config.toml
num_hidden_layers = 15
hidden_size = 256
num_attention_heads = 2
num_key_value_heads = 1
head_dim = 128
intermediate_size = 1024
vocab_size = 1024
hidden_act = "swiglu"
norm = "rmsnorm"
norm_place = "pre"
norm_eps = 1e-06
positions = "rope"
rope_theta = 10000.0
rope_fraction = 1.0
qk_norm = false
attn_scale = 0.0884
bias = "qkv"
tie_word_embeddings = true
parallel_block = false
init = "uniform"
init_std_qkv = 0.0235
init_std_o = 0.00428
init_std_up = 0.0235
init_std_down = 0.00214
optimizer = "muon_variant"
learning_rate = 0.00924
lr_mult_o = 1.12
beta1 = 0.95
lr_head = 0.00524
max_grad_norm = 0.5
warmup_steps = 200
schedule = "cos"
final_lr_fraction = 0.03
batch_tokens = 32768
max_seq_len = 2048
doc_mask = true
train_tokens = 250100000
max_steps = 7633
dataset = "wikipedia_en"
MLP neurons of a small language model. Each row is named by its layer, matrix (gate and up: input weights; down: output weights) and neuron, and shows model dimensions 48-175. Each number is 500 + 40 x the weight over its row's rms, rounded and kept within 0 to 999. Numbers have three digits each. A neuron's up and down rows have the sign that makes its largest values positive.
Before each neuron's rows, "fires before" lists the tokens most often just after its 100 highest values on Wikipedia text that the model never trained on.

fires before: "al", "iv", "ial", "ies", "ic", "ar"
L5.gate176:475559564446495496537526470448611486509508529500537500473535479464485465510541452512480518542497585543435496506552439496487541563478463539459547472488485498494499473506500517456486491520553484568472474527507413590486515513488503466516505530553470516499476542475447483470499494528513486416480532440502454551582453508534487467496498540530521505501493508440496532562559509529467479487470
L5.up176:604479559441508506508517475475479597541548460481477477499516514523531513448511497539433499500454497537439513507576465496521496543547471530495472530539502560510453439558479501514547537473504448563437480470478505573453514557503455514411500547533507450454534488517574492545501497472459448541473519476472491514452542577500516457454497429492461560501515476486465476476517528592556520401521
L5.down176:507479527477483500486486469505488536518473484453514494466504463484466481477559541544478444475481552597418593501503483397498582522526463469535546521538520563475529526523473496476566504539501483558463504511506490553522533548518503533474493546490504450403504512512463509477460507492451472472510441476475469439548501478515445421533512541485526545499539533504440559536559556552479467554482

fires before: "f", "is", "id", "ale", "ge", "g"
L8.gate324:512519509535510502468493440450431530490519484504569489482543531499590540470520470504532508524508529495513506458548480523504482461560556561468509492468468507517516487486595514568435485517464451490457520534484480520403599532517463530472498476525561561517533497438509549541502535470546468443582556449419542528498476516470485490473536469463540512453495523583403482505443462483504532449508
L8.up324:579471471500499463515486525450458579525468512546485492506445522563572440512423467558440429546532473494518481524504533481519435548473535404556489521541449514551516460543482469521537551527505401603421494506516467538439557490456478553589457561557573543378512518514583530531477504504499552546524532534574478492504509557495595489481464445479533452464484488478467471464504464488553459466510
L8.down324:484515510542472483499509521531512518515434534499506568535438472473483515514551571484491411442529563454443466564438452544488484517578465521553575567467456476563616553472451503530517482480509454472508583484506491477520448497489486467508517520535443468446498520496466532531471500440488514479545566519523539432483464522535522503485481593480464522463505526510485537442476445455459437523514

fires before: "0", "3", "6", "8", "4"
L12.gate442:550476477455510528547521475523525445490473575474514473501501510426578488488478497515435551403490465495528442509600496424571442530545520534482510393559484442545479516526487539488492523514471461504551487501499470566468553546503477490437463539478523539490523522486424492539505467553488531536422517474495587509473507482490511539487545427494489540480535469424539498467497425548451520516460
L12.up442:515491427546464554505508500477531490519440493533503474466509538493483505515570479495496465535532509466542473500487523477535534519471579540507587459545475486527529528467515479450559532440452506493533452488520480479455500474471409537531478441562581495624492473454549534434492505548506500507525486447528485446520473497467591519570519484455473481528479450500517488533554521495523522510486
L12.down442:479524518489516447501399512572529524515437580508499512540508526516556406467461472481554495551491459549443518505539539446415416463506519470494524484455508512466538499536474460570510523466429468482472433463578423502534439490545500493490505486534534505459493599520543518552476522501498501586509466518476492557523493503415427426526488515469468537477502625516452509446453504457477502488506

fires before: "t", "m", "ound", "ch", "r", "ts"
L12.gate979:547481496522498514486568513500474472414542455479438461474415531511473452494482529509467514478541479495536470522477530454525543485492490492475456467535506522487598450448438504457515552515511457523425464486496457445455557485503520583489487551554493525514434457483404503482486518491510540495564532445383512559517556544515443548516424564487486501482499474479410442444475451560455566492429
L12.up979:520486551517494523503475493519523444461483587522439541502506549591510410462500518566429490551596498528490509451575490515455508481494471486435523436543483437509574438511538535495523501531550533565493553505494490441408550450416528526446536502538452521490549517429519567480521535539531447569534530431474494482502488472477428507440477470504448513458529467466450530505493468543557434487454
L12.down979:529495531560514490549512450443504507503523574521469513471537511507521502559459510529463500510477497501532436517521576604410510489435499496530469494499499433525472491475452557556506539531570520401471535478429559554517490523544478458464567544523427496500446543509531478490481521515443466383511520567521449476468491536454509489465506450473572488540495530478589477461492433561497509471476

fires before: "es", "ons", "hed", "her", "y", "ast"
L11.gate2:545492560459442533493524488541482477480462524495537432469462478490552487508496528456451494607461395466518465510520454500463492603491438520517407460493520447515448539466411487491482536475471492420393476552517519484538531506575476497432531436461510454502574568542470438423588469520544495510478445529429485546512532519532486541495505525405521515444508484514513501517500501491526456527460
L11.up2:590537541456523497486495481505468496484486524596525500444570519493471384509531495536456571524556483535457492485467531511497601471431554456521465427478590430457500535555405425518455539493607452488553534530519516529475521503525515480426529602532473500516532503497512466533461493506535486506488482488479520506454531540465567522479474556518513481603534443464465515580478561421550516512478
L11.down2:517532516507478518461501437447503454457529531509455472568549386460517573537514532469518587480474513524515443512408515502491447480495491452547522453492410472443453547498511474509473528539424498428503504520421586477557431509492438436444547515530478449517474478523462487451512470567503432469467518503475529463526490514418502444476479501462587544513477502503528460416494516538548439489514

fires before: " |", " as", " for", ".", "t", "–"
L6.gate86:556459522487518484464477467464490438491435527548528402505545463573594444495502538522516557525464524521490508549525427486426421429493469501476507501472539512472484526416444468467460592533456485471567503485504535409506455615582539499462557527579518520435498515450426475490550533503498537500521414502561605505472520493482513521498487492465543514473450492561485496507510473445488492443502
L6.up86:539484563547503490482529451505533528459477519463588474468495549509584520436480477529519516437530544594511457529572504485472468461476490498513503463499537413458503457481387476518474519465460494465561505508501523497447457513561441545445526566520464543551451465499524408465536493514515504580523434511550517491486516524486532534496501535434492557450461523528486595485445505471530548430508
L6.down86:607488503456484502449493417499496450477537520523526386511502396520482596496477548551471543554537547502472555493532433569518529492496483468488522429468539488453540485426484554380520493532446499519528511476551533414481435532625490438425472566539477466503523436522465550534468514501515513536490515583589508497510539503436528498552565563503510531521424582555519547485455485457502537533467

fires before: "al", ":", " of", "y", " l", " ("
L2.gate1016:519493477470546544557615492420456425570473513569472537474481471531562513516520504444458517469386479540473498490476559428473529490473489489490540520437503457489533509518486491456558475519586521486539505528539504418517528513526460454473569484530481542500487461510495438552528581475530548470500440528528452470538539453421547469516511534483397604524510496502474511499504532554502518550588
L2.up1016:523458501471529533518518434446505456495474449472417612498478555537570510511490405480491435441412540515396478517512522476433531449503475494434492454379438441504510524551526512537517530490529542442462467480509483426564471491440534411544501461477540500527507494556489513527469530463514501465462466471506443522548504505420502542453472515483491554494513528542507552470537492508537546525571
L2.down1016:517496426480509539473548509463503585480480519465486553548477486574482513486461480476530502501449519490457517502472532446515514484444509566488523450482483464563579541480431442554518511399513527458541451452495518524432480451508494444447487441539603562501504504538516454432504487497520510472545544492539523526483481452463454558491492536486505514507589556501486502495575530407490528551544

fires before: "own", "ing", "e", "ed", "t"
L9.gate858:524489496506525485488420510474456462508519518564527447539473569440538556497527506461422550530514480620535563534535483521495507506535508438516494516410486442550478512490494527481494480470455500488579477493474528464574463448508527493518524596485564534543507571495480474395522558505518504445567482502503542494548540476504543445459485489482512501443442546507507476539488447453467606548471
L9.up858:536476508544455503509498460511454517516551482499512485533532504480480482423507482476486438489471494508522470448461525511439546544375559554459568544491524494442500531565492503512502500498432538525495557513466513498546500509526499541527483469524509524454461503485460513519417520515553528578460469466525500479471482515531414498497571422587487491469502562512480573488500523570506508493475
L9.down858:509554537558501504507571474462605508439517531536520481540412578515481511528507518467473563455476450533514530516463508494428509457511549432445502529475497505473536519477497503479460589499497547602491543470508501516534504407520459537536465479502480469515481533526517469432539542555547500540467513489555544522521503511526510532430464472485447544487488527479433540507505461520514527560514

fires before: "v", "g", "f", "b", "ce", "le"
L5.gate557:501547478562533535575486518428507513563474487516486516465547521439532471579533541465511475537571534544509505471492457473500566507473572526475525477510532489520530451528433504490487465515478497512557478416480593513432548487536496536509395507504442519455497557437453565504507515498516506498516553496458502524531517538493556465582523519455494481471528513538496469424526478473493516489454
L5.up557:509497505539568444517493487484526473560494529522517495460609586469506473504483554466512430485486523511470463479552478501499508553538524510461521546533452497469522467525413496505556537495508517504545485467506524515471514441483467515500370592461454580469542571478461544589511464486473543449547528565486465543558540518484537498496478477505446473437485478508510448462595505544519549497475
L5.down557:535484449485519487515442457435514463560537491434561569508535435515493428501524534457446519515419459536481499545510477518527506472489587466521476549505487512501546508502513496528477562476559505542517529475558531461512477565532472489506508586441479479549493515469538504610411511493510559474536538550426473522527561509537508486560574479556496444435398487516502525448449493442535528465506

fires before: "al", ":", "ation", "ated", "\n"
L5.gate113:559515550528564474544468502497518504468516510553439482414458440507548546473484537506543519534475472623456534517446502457538475484506525459544548505441582468505472436510496492525571572567535552411468448438469476521497459506540449465525520535457479478433536532543513476476586492527459487531497563549491467485459530476479501469459532509501467565490479555430506474546516452426505486508542
L5.up113:466484551526478518556480464406544527552527494454480467493474470525534525528467513442507474566421502482461447497503454505498506474456436478532553406419527610515516498515521473513569462524547462487533483492541545470492454515561481548467547524504535536546532449608403473452462541483491450539479506500547549473482538480477437426442520515505479474556455499544450514498504473533583489529492
L5.down113:526511494482478466470489540454505466503523546541476466523490385510514578448471507474534485442496535425423530511517496496520460496453464562480506514515527492464498487566503443485559491565440466454469527527550577482453414509546510462515417481450524578507510611546486536452468506472529469499471537390452549491517480502551499550524513485544592524529471495504566546427497558509559467423490

fires before: "at", "ed", "ition", "it", "on", "e"
L8.gate657:496488508485517457552508423518540603524529514608448471488524552577482526479518530568521486541562496414520577609493530544442471505446487549513541484499468599461479566544510569495474543557460510479518495494494459502467518459453486515387562448541524518478460496493506486457532416495478434582472472486564492500496471532471452553552469527527512488502480488502547528431467449513488436473510
L8.up657:458476507470516479442496503491493451482458533575485500459577543485475450526481487441391439557468517511502584573508442523479474504484493480483460413465488499474500505511541573454446468500489508512561456537540533541485458509488491453421530490568463509423507476498516512517585496540510444434531556488550494492513474451481474529493481477415544540544399430480494516536408462549575422517552
L8.down657:577446529505528501499483515444465534453514458548512519506506553498532608537507544479524511402558512466429513554476491489462545538460481508477475517491551541516534540477504565569530506550451527505469500509572502574471494559471474539416558510534537528471415479531479524581429574493514461536534480558548528487482595523542460457538511455528516531535534477498579463531479511456514480558391

fires before: "ed", " to", "e", "p", "ec"
L9.gate762:528509573517588536536461502552467559440516556490473481469449491536511512482460506550529532504492495525547459468513449486455419535455487550466521498513483527503487520534496503455547621499507512508465537536547568519473564528482493577482520446472527476563482490476557479506534524454504450521547476468454491486432454464530527503471505575528489448460398505552505546409523476457493468550564
L9.up762:498463466476502599562526439461585459515530525500487504508494538538547425516505466501422470497514456490516513544539478442499498476483520495517514498429560556491506507460535508463461551453443544481489519508470504449433464464482512513487492542567502523483491547422454495558460553583540430565454441483489536507499471471530490473453533472466484456454486546497478432481442573546478440602549
L9.down762:516498556549457455492505544551484509490494506531477528424418451503561512602518541610426491491517541475574486493556563493481432513488501527469493514472533519490499460489479472451488524494427458487518544565566573452524513537526572541505511490529544499474458526516421537519489546537527431524534404502444491566464414516460447540567516502571492505548487498526472462518523488521491543433518

fires before: "g", "m", "op", "t", "ge"
L12.gate471:495548484473524531511574542535460576501482460480505534486500499513478525517495536482509427493510484517497444465581512423451522514577487504483551484532416414427577481498522421511469487504489509482459502456531542515507528524532546454478543435473482466494482475513484508511527476507490500516429544512466473537477457500557467497503511464430466425539563527543477498570421452492460493515427
L12.up471:503452564452529537506523503535522436554451503551523492475494493558533518497509482529488511506443468541538474502485549460476509497534537472555519555500495528536530487471540509498503519533453422506540521512478468541472476532382502533561489466504535590430477554501512522593456476538512524499500560531516479421522490444443514477490440564514497502440514508485504510558555437502462499558476
L12.down471:541514499454525506485495468521558519487521521577483475462568527490509488457469490546402494523448425433588520443570639416532564521546479521550444501455538467443498513474533468451559591537563516498454575489463539505503514495483518483469465479584412521477512496514456423501519486491597490545530509521494504492490465519462527492488545495488488417546432495506537480490481545464484512542489

fires before: "ong", "t", "ound", "ing", "et", "ess"
L11.gate49:493531527466558463438493491490532456513506534513519453527459531455524517435539477500423549596467484582503506565539442546503550462540462477477473491507545550475494520510506530482520450578504463537434560451539514500477514517487542462487453509500572444490439501485544528379523479473434548393522498439501469543546556432538507523445483546544515514573510460551466502467497459570511503570525
L11.up49:544455471569501472466480517520513509459501489502458505431542508495517488540507484504544529492477477488518481480578569506464507561445526515456529547506481494476558447450526468548530546509444504544458458525529521451458511508443505461430492487495514536529509489442486440446491495528434471505490549463546520480541489444606475462511525418527474542548477502472504557466544438476533523521461
L11.down49:473422475553535485444486484491504567588506518507449589504571457523557439461554491486509562461551520448455497477483451563445459529445479498482455579521529542522577436456443420622490611493490469415488416521500528542472496505468490487493457482522524518500503536574503478511533524534479522462493562503506557504522438547529512528498549482560474438461451519530523445557507481579496478528472

fires before: "ord", ";", "on", "ial", "ies", "og"
L5.gate909:527503514464461543541530507499495577524562488520537469506489523450522514528520510531486471532513473546507529461502539465494469491499513523552551531483483496506492473491546447530555520485535506487492441546470423500515549484568502510524506538601530461476492538471431464533436538492513518437421473482490487487467503487600512478554496502464502507491532498398457479512529565530528508439394
L5.up909:543450501492465529596552516447461524506529549412530485526450527489557538499542544531471468559479467497466530434474572481452468550528474463500524552471463504495483483423499502509573465487528547553478466500474482474498561473452484499480492596461537454487460470489378537518533543475462524459497539545518548426554465545537474505520489500457507451532551560507576481491500564521469504459500
L5.down909:504444493523489492534548538508497496550456448455582424478430530515490506497522557528492483482511551491455516568450509571526522510547468504589509518531488550510523467517514436450539410517515491516510468513499425489533555498502521451510515514486517524530408466502399553443522457439444528531483511569513524405567463557467398534452469496510524512488488591506480455522477496492458489510514